Weights of a small transformer language model: RMSNorm before each block, tied embeddings.
MLP neurons of a small language model. Each row is named by its layer, matrix (gate and up: input weights) and neuron, and shows model dimensions 16-79. Each number is 128 + 32 x the weight over its row's rms, rounded and kept within 0 to 255. A neuron's up and down rows have the sign that makes its largest values positive.
Before each neuron's rows, "fires in" lists the words (lower case) most often at its 100 highest values on Wikipedia text that the model never trained on.

fires in: "an"
L13.gate418 [129 113 141 130  99 150 120 185 111 114 103 133 137 164 148 135 128 157 166 172 109 137  93  98  90 143 129 153 168 161 160 157 117 148 115  98  98 141 187 168 152 118 195 135  77 101 142  93 152 115  85 130  97 136 120 152 151  81 112 147 163 164 146 122]
L13.up418 [160 176  92 123 120 160  91 174 196 102 100  76 197 144  82 115 125 130 107  90  94 218  90 138 138 168 145 149 129  96  96 173 104 122 166 112 158 144 154 112 139 100 147 119 144  97 188 112  88  68 177 101 113 188 101 112 163 127  99  94 136  94 127  73]

fires in: "part", "than", "parts", "area", "half", "city"
L2.gate479 [170 152  79 145 164 113  98 135 152 162 127 124 137 112 137 118 129  69 182 154 140 120 111  99 148 129 105 105 184 118 113 152 151  91  85 123  92 170 149 100 135 138 156 108  96  85 129 198 113 142 150 159 118 144  28 157  89 149 179  92 209 104 145 134]
L2.up479 [125  92 114 102 207 123  84 157 166 138 133  64 114 145  91 151 134 107 106  92 141 108  84 132 197 129 151 126 147 147 182 181 116 110 131 106  98 141 164  78  97 137 134 130 111  89 109 154 118  56  90 116 130 142  94 141 109 144 138 104 165  91 161 146]

fires in: "at", "from", "doing"
L10.gate337 [134  85 153  84 113  80 117 121 112 117 127 110 143 122 136 188 128 100 115 155 144 155 149 127 158 108 152 167 123 178 101  53 168 196  91  66 134 109 134  99 114 179 132 107 121  94 159 132 121 137 126 141 182 107 130 166 129 136 104 146  70 133 238 133]
L10.up337 [116 131 138 123 117 137 101  89 150 128  82 163 145 110 108 128 194 133  93 210 146 180 129 164 126 169 150  93 209 105 144 108 102 150 152 129 158 120 102 134 154 125 122  99 184 135 138 108 136 102 133 188 136 156 150 165 121 158 130 106  80  94 171 138]

fires in: "as", "on"
L2.gate315 [130 173 189 113  92 111 167 158 183 145 100 124 162 193 100 112 125 126  73 200 140 143 146 163 147 158 143 145 177 118 173  85 135 134 121  73  47 172 133 145 139 127 193 104  91 131  97 142 137 113 142 169 126 173 120  91 142 113 125 145 128 129 136 163]
L2.up315 [ 81 152 158 103 157 148 145 111 146 171 108 144 163 183 132 144 120 167 104 175 136 212 191 102 122 183 156 126 137 121 119 157  75 115 144  77 116 164 153 118 203 164 119 139 107 133 129 152  68  78 138 145 184 174 138 115 168 111  99 120  86 104 125 118]

fires in: "on"
L5.gate308 [175 131 125 111 113 105  93 129 161 104 130 137  83 111 144 165 139 103  81 177 152 129 114 140 155 105 147 127 149 128 104 172 198 111 145 151 155 169  96 133 105 143 178  98 103  93 111 107 142 150 117 155 122  98  72 140 133 107 151 143 175 141 184 107]
L5.up308 [150  35 138 102 155 110 101  72 105 126 114 114  73 103 111 171 126 108 122 220 178  99 119 143 156 105  94 122 205 123  95 174 120 154 168 154 175 211 103  92 109 112 125 127 135 157 127  57  80 125 125 177 103  87 110 169 141 156 153 160  92 175 129 130]

fires in: "first", "second", "third"
L13.gate39 [135 118 139 104  75 149 148 184 136 131 158 104 136 109 133 129 178  61  67 131 152  82  78 199 159 131 167 132 158  99  93 177 154 160 150 101 132 164 164  96 165 107 184 103 133  72 136 124 155  80  92 168  49 159 127 103 111 131 101 149 175  81 191 127]
L13.up39 [134 138 185 152 111 154 114 133  83 148 115 166 130  89 145 135 126  85 139 106 103 105 124 108  79 142 150  80 132 118 111  93 152 165 130  93 128 147 104 109 169 180 190 129 140 111 208 122 204 118  63 134  87 192 125 104 163  74  92 162 144 135 251 149]

fires in: "an"
L12.gate186 [148 130  97 130  74 111  86 180 156 102 105 145 139 159 142 176  74 130 105 130 159 145 113  87  97 120 155 192  80 162 115 192 127 204 145  84 125 113 142 137 106 156 165 156 146 122 134 161 116 162  67 125 146 142 158 136 172 165 114  95 103 129 129 138]
L12.up186 [146 180 100 115 133 159 186 189 155 149  90 136 148 146 112 164 113  61 125  58  94 167  95 147 140 207 131 105 140 128 143 167 129 121 122 130  95 121 200 108 168 205 114 119 111 124 175 111 143 103 144 158 126 151 111 125 125  89 122  95 145 126  85  90]

fires in: "first", "later", "once", "previously"
L9.gate223 [ 87 164  84 137 125 120 101 116 105 100 162 121 121 144 145 150 111 102  86 131 148  55 140 142 114  89 157  67 136  93  73 127 170 159 124  77 130 180 119 128 102  62 179 103 110 115 124 110 127 135  63 161 126 157 110 123 118 155 141 126 145 146 122  87]
L9.up223 [122 115 119 174 102  78 128 148 125 144 141 135 112  97 143  63 158  87 108  38  54 157  95 124 100 122 146 117 104 121 189 106 153 125 102 140  71 112 139 102 176 107 144 107 110 110 117 145 145 189 123 135  99 135 135 112  85 138  49 109 156 135 128 161]

fires in: "as"
L7.gate141 [138 111 124 152 134  76  95 164 124 123 106 123 163 184 139 150 110  69  77 153 128  88 130 127 202 135 164  90 201 172 125 160 138 158 103  34 152 177 143 119 113 167 164 107 102  94 128 120 172  60 107 156 119 142 134 135  86 197  60 129 153 141 134 141]
L7.up141 [134 103 125 122 144 104 153 160 119 142 171 120 130 105 111 115 124 158  73 172 119 234 137  96 144  83  88  77 131 195 139 130  61 125  58  95 147 133 246 149 150 147  98 107 136 154  93 120 129 132 119 121 153  87  94 166 161 101 175  77  98 114 142  73]

fires in: "as"
L2.gate395 [100 166 141 105 134  91 142 167 187 104 100 138 175 174 137 122 118 118  96 181 133 128 145 117 156  94  74 164 194 173  74 186 119 134 173  84 142 115 170 134 161 136 176 117 136 111 141 164 100 139 117 150  99 152  51 136 165 216 149 121 146  85 173  84]
L2.up395 [178 181 115 119 151  90 105 184 189 148 137 214 188 174 105  62 125 163 120 171  99 157 164 139 113  98 115 158  93 181  97 106 102  95 129 134 151 131 147 106 171 158 117 125  78 112  99 143 130 108 157 186 139 188  66 182 171 125 145  82  98 128 186  82]

fires in: "one", "this", "that", "life"
L7.gate10 [177 145 112 135 140 125 113 206 187 152 124 110 126 152 108 125 104  92 131 143 112 131 122 160 132 111 153 107  87 155 130  97 147 154 126 105 120 101 101 130 132 112 136 139 125  87 137 167 202 150  66  58 102  81 171 188 131 143 141 182 161 143 135 126]
L7.up10 [133 148 123  97 150 102 143 106 112 167 133 155 149 118  97 161 160 114 140 142 120 158  55 165 130 150 154  94 181 129 108 139 114 111 110 130 141  92 147 133 131  53 130 102 159 124 143 129  77 147  66 117 100 127 121 153 129 142 157 165  88 101 134 141]

fires in: "at", "on", "of"
L13.gate493 [103 139 153 143 115  67 109 127  99  98 129 120 105  61 123 168  87 109  97 192 159 133 166 108 173 166 129 116 136 130 132 114  92 172 102 113  60 112 185  52 144 159 200 114  75 109 178 107 139 129 103 116 153 118 131 164 138 126 147 191 165  90 133 137]
L13.up493 [152  95 131 146 113  88 112 108 132  95 112 105 178 125 120 137 134  81 127 162 164 145 185  83 155 131 170 145 113 151 125 151 111 144 137 139 132 120 125 152  97 138 142 133 127 106 174 148 109  86 175 136 126 141 134 124 119 170 145 188 137  84 165 130]

fires in: "as", "railway"
L5.gate188 [172 178 144 132 149 138 120 177 165 147 158 134  97 180  97  87 182 142  43 129 103 117 138 138 169  95  99 129 129 157 124 148 155 136 142 106  72 114 129 162  75 143 196 100  97  71 148 204 161  94  60 160 133 198  46 146  94 121 110 116 132 136 116 153]
L5.up188 [112 165 156 161 146 101 124 181 177 195 100 172 100 139 115 117 142  51 133 122  85 157  89 185 161 183  74 169 128 161  81 101 122 139 139 131 141 193 178 119 158 168 162 141 141  84  99  50  71 126 120 149 139 119 133 173 140 103 101 100  89  57 158  85]

fires in: "place", "location", "located", "details", "buried"
L2.gate374 [139 139  84  88 153 108 120 185 148  53 118 101 135 180  59 116 134 151 163 100 136 132  82  65 110  88 141 151 161 126 143 130 178  94 132  70 157 140 123 113  85  97 173  91 162 114 130 106 106 101 108 119 123 165 102 156 148 109 114 163 160 160 168 134]
L2.up374 [164 122  67 111  51 104 176 125 106  85 107  91 125 157  76 121 113 144 161 145  71  88  98  56 130 156 162 127 146 124  87 159 143 155 159 134 184 176 125 144 143 143 146 107 169 142 112 122  53 103 155  64 124 195 142 151 160 192 132 132 132 118 105  97]

fires in: "it", "film", "series"
L7.gate176 [141 127 132 134  73 137 143 180 131 146 144 137 162 161 144 193 123 157 165 106 124 105 162 131 125 123  62 106 183 187 118 115 147 123  69  63 107 123 195 123 114 160 136 108  98 143 124 206 142 134 112  99 118 136 131  98 126 105  40 122 106 131 151 142]
L7.up176 [103 112 119 155 182 130 128 101 177 160  93 113 135 130 113 177 127 147 109 139 200 118 171  62 107 151 129  67 107 196 133 107  81 129  75  81 165 141 141 124 168 186 109 114 109 180  99 129 107 131  90  98  94 124 124 109 145 139 119 131 162 103 186  84]

fires in: "over", "high", "than", "half", "nearly"
L2.gate499 [124 139 150 151 141 149  63 187 122 101 148 129 102 117 147 168 149 105 136 121 138 166 130 139 147 154 106 103 133 144 100 183 183 125 156 158 141 194 162 123 104 111 149 151 119  70 129  69 148 165 121 141 156 125 125 172 181 213 134 151 178 124 150  99]
L2.up499 [150  96 126 123 115 138 109 103  89 149 146 121 102  89 149 142 175 143 120 149 150  83  86 142 163 187 131  82 130 148 158 178 119  51 175 148 120 148 170 142 151 157 110 113  87 114 113 173  91 138 146 152 168 135 156 130 136 201 159  83 162 134 144  76]

fires in: "one", "two", "another"
L7.gate227 [118  93 128 136  99 138  56 166 114 141 123 120 214 151  84 132  87 105 126 140 186 103 119 169  78 111 122  80 109 120  98 109 144 167 107  89  83 204 124 119  60 133 151 136 130 136 113 139 145 161 127 136  64 103 143 141 119 142 108 143 138 120 164 124]
L7.up227 [125 123  92  83 146 122 105 153 108 139 128 105 169 174  69 131 199 115  89 137 125  75 133 161 144 104 160  72 146  71 162 158 156  86 124 160  84 121 114  92 137 121  91 134  93 157 134 192  86 171 106  85 130 114 124 146 116 149 131 172  94 143 144  96]

fires in: "film", "series", "game", "play", "biochemist", "cryptocurrency"
L7.gate491 [172 146 174 171  17 145 128 174 119 135 165 126 175 159 114 122 117 121 145  84 129  96 145  96 100  69 122 128 147 144 140 132 166 105 111  95 112 119 143 106  93 146 161 124 135  88 119 147 135  91  88 225  84 148 101  72 127 117 118 119 161 166 125 126]
L7.up491 [157  97 158 150  93 114  75 104 101  95 141 101 172 175 169 164 126 127 106 132 110 140 143  74 112 106 102 114 117 122 117 174  74 131 168 126 105 108  85  63  54 168 136 117 138  95  81 109 151 123 129 104  74 203 151 147 168  49  93 155 141 143 130 161]

fires in: "on"
L5.gate282 [156 160  37 124 122 190  95 111 126 126  92 169  65 138 161 223  87 104 108 148 141  82 135 114 135 124 177  95 134  82  98 157 164 155 105  75 135 114 195 112 146 128 170  91 134 143 100 108 121 113 110 194  73 128  86 133 118 148 177 112 190  92 139 136]
L5.up282 [144 125 191 160 137  95 135  83 188 131 113  95 158 139 117 155 113 138  80 139 153 107 161 169 170 127 169  59 180  95 144 123 133  91 170 128 162 124 110  97  96 210 163  86 113 111 148 154 112 125 139 173 165 152  95 165 138 111 174 155 157  83 131 101]

fires in: "2020", "2022", "2021", "2023", "2025", "2024"
L10.gate493 [124 103 104 175 135 123 103  61 122 124 124 117 120 142 121 157 156 137  95 150 116 164 151  96 111 149 154 110 107 143 146 146 117 143 115  97 105 104 117 162 149 138 152  14 165  53 169 132 148 155 108 178 129 132  70 131 142 205 116 139 201 157 179 134]
L10.up493 [136 113 108 176  88 119  99 152 143 145 159 105 127 143 101 126 144 112 145 101 156 114 165 134 132 124 178 109 115 130  95 111 145 195 110 105 110 162  62  73 166 172 124  99 153 155 137  93 139 188 126 114 122 160 117 174 127 133 127 115 122 131 157 102]

fires in: "his", "early", "first"
L12.gate462 [150 115 160  76  96 111 103 206 133 132 190 145 159 142 105 157 139 143 151 159 143  66 149 159 177  92 130 183 134 157  70 132 146 124 125 146  93 126 134 111  58 119 147 142 185 127 164 106 179 133  80 161 115 143 127 124 107 127 107  88 157 144 138 162]
L12.up462 [107 105 138  91  78 136 101 117  49 145 113 173 143 139 143  93 137 126 130 133  96 178  94 128  45  98 172 120  64  50  71 153 147 102 141 139 147 115 108 117 117 123 190 156 120  80 160 119 166 185  88 135 118 126 143 131 119 116  76 102 189 177 140 158]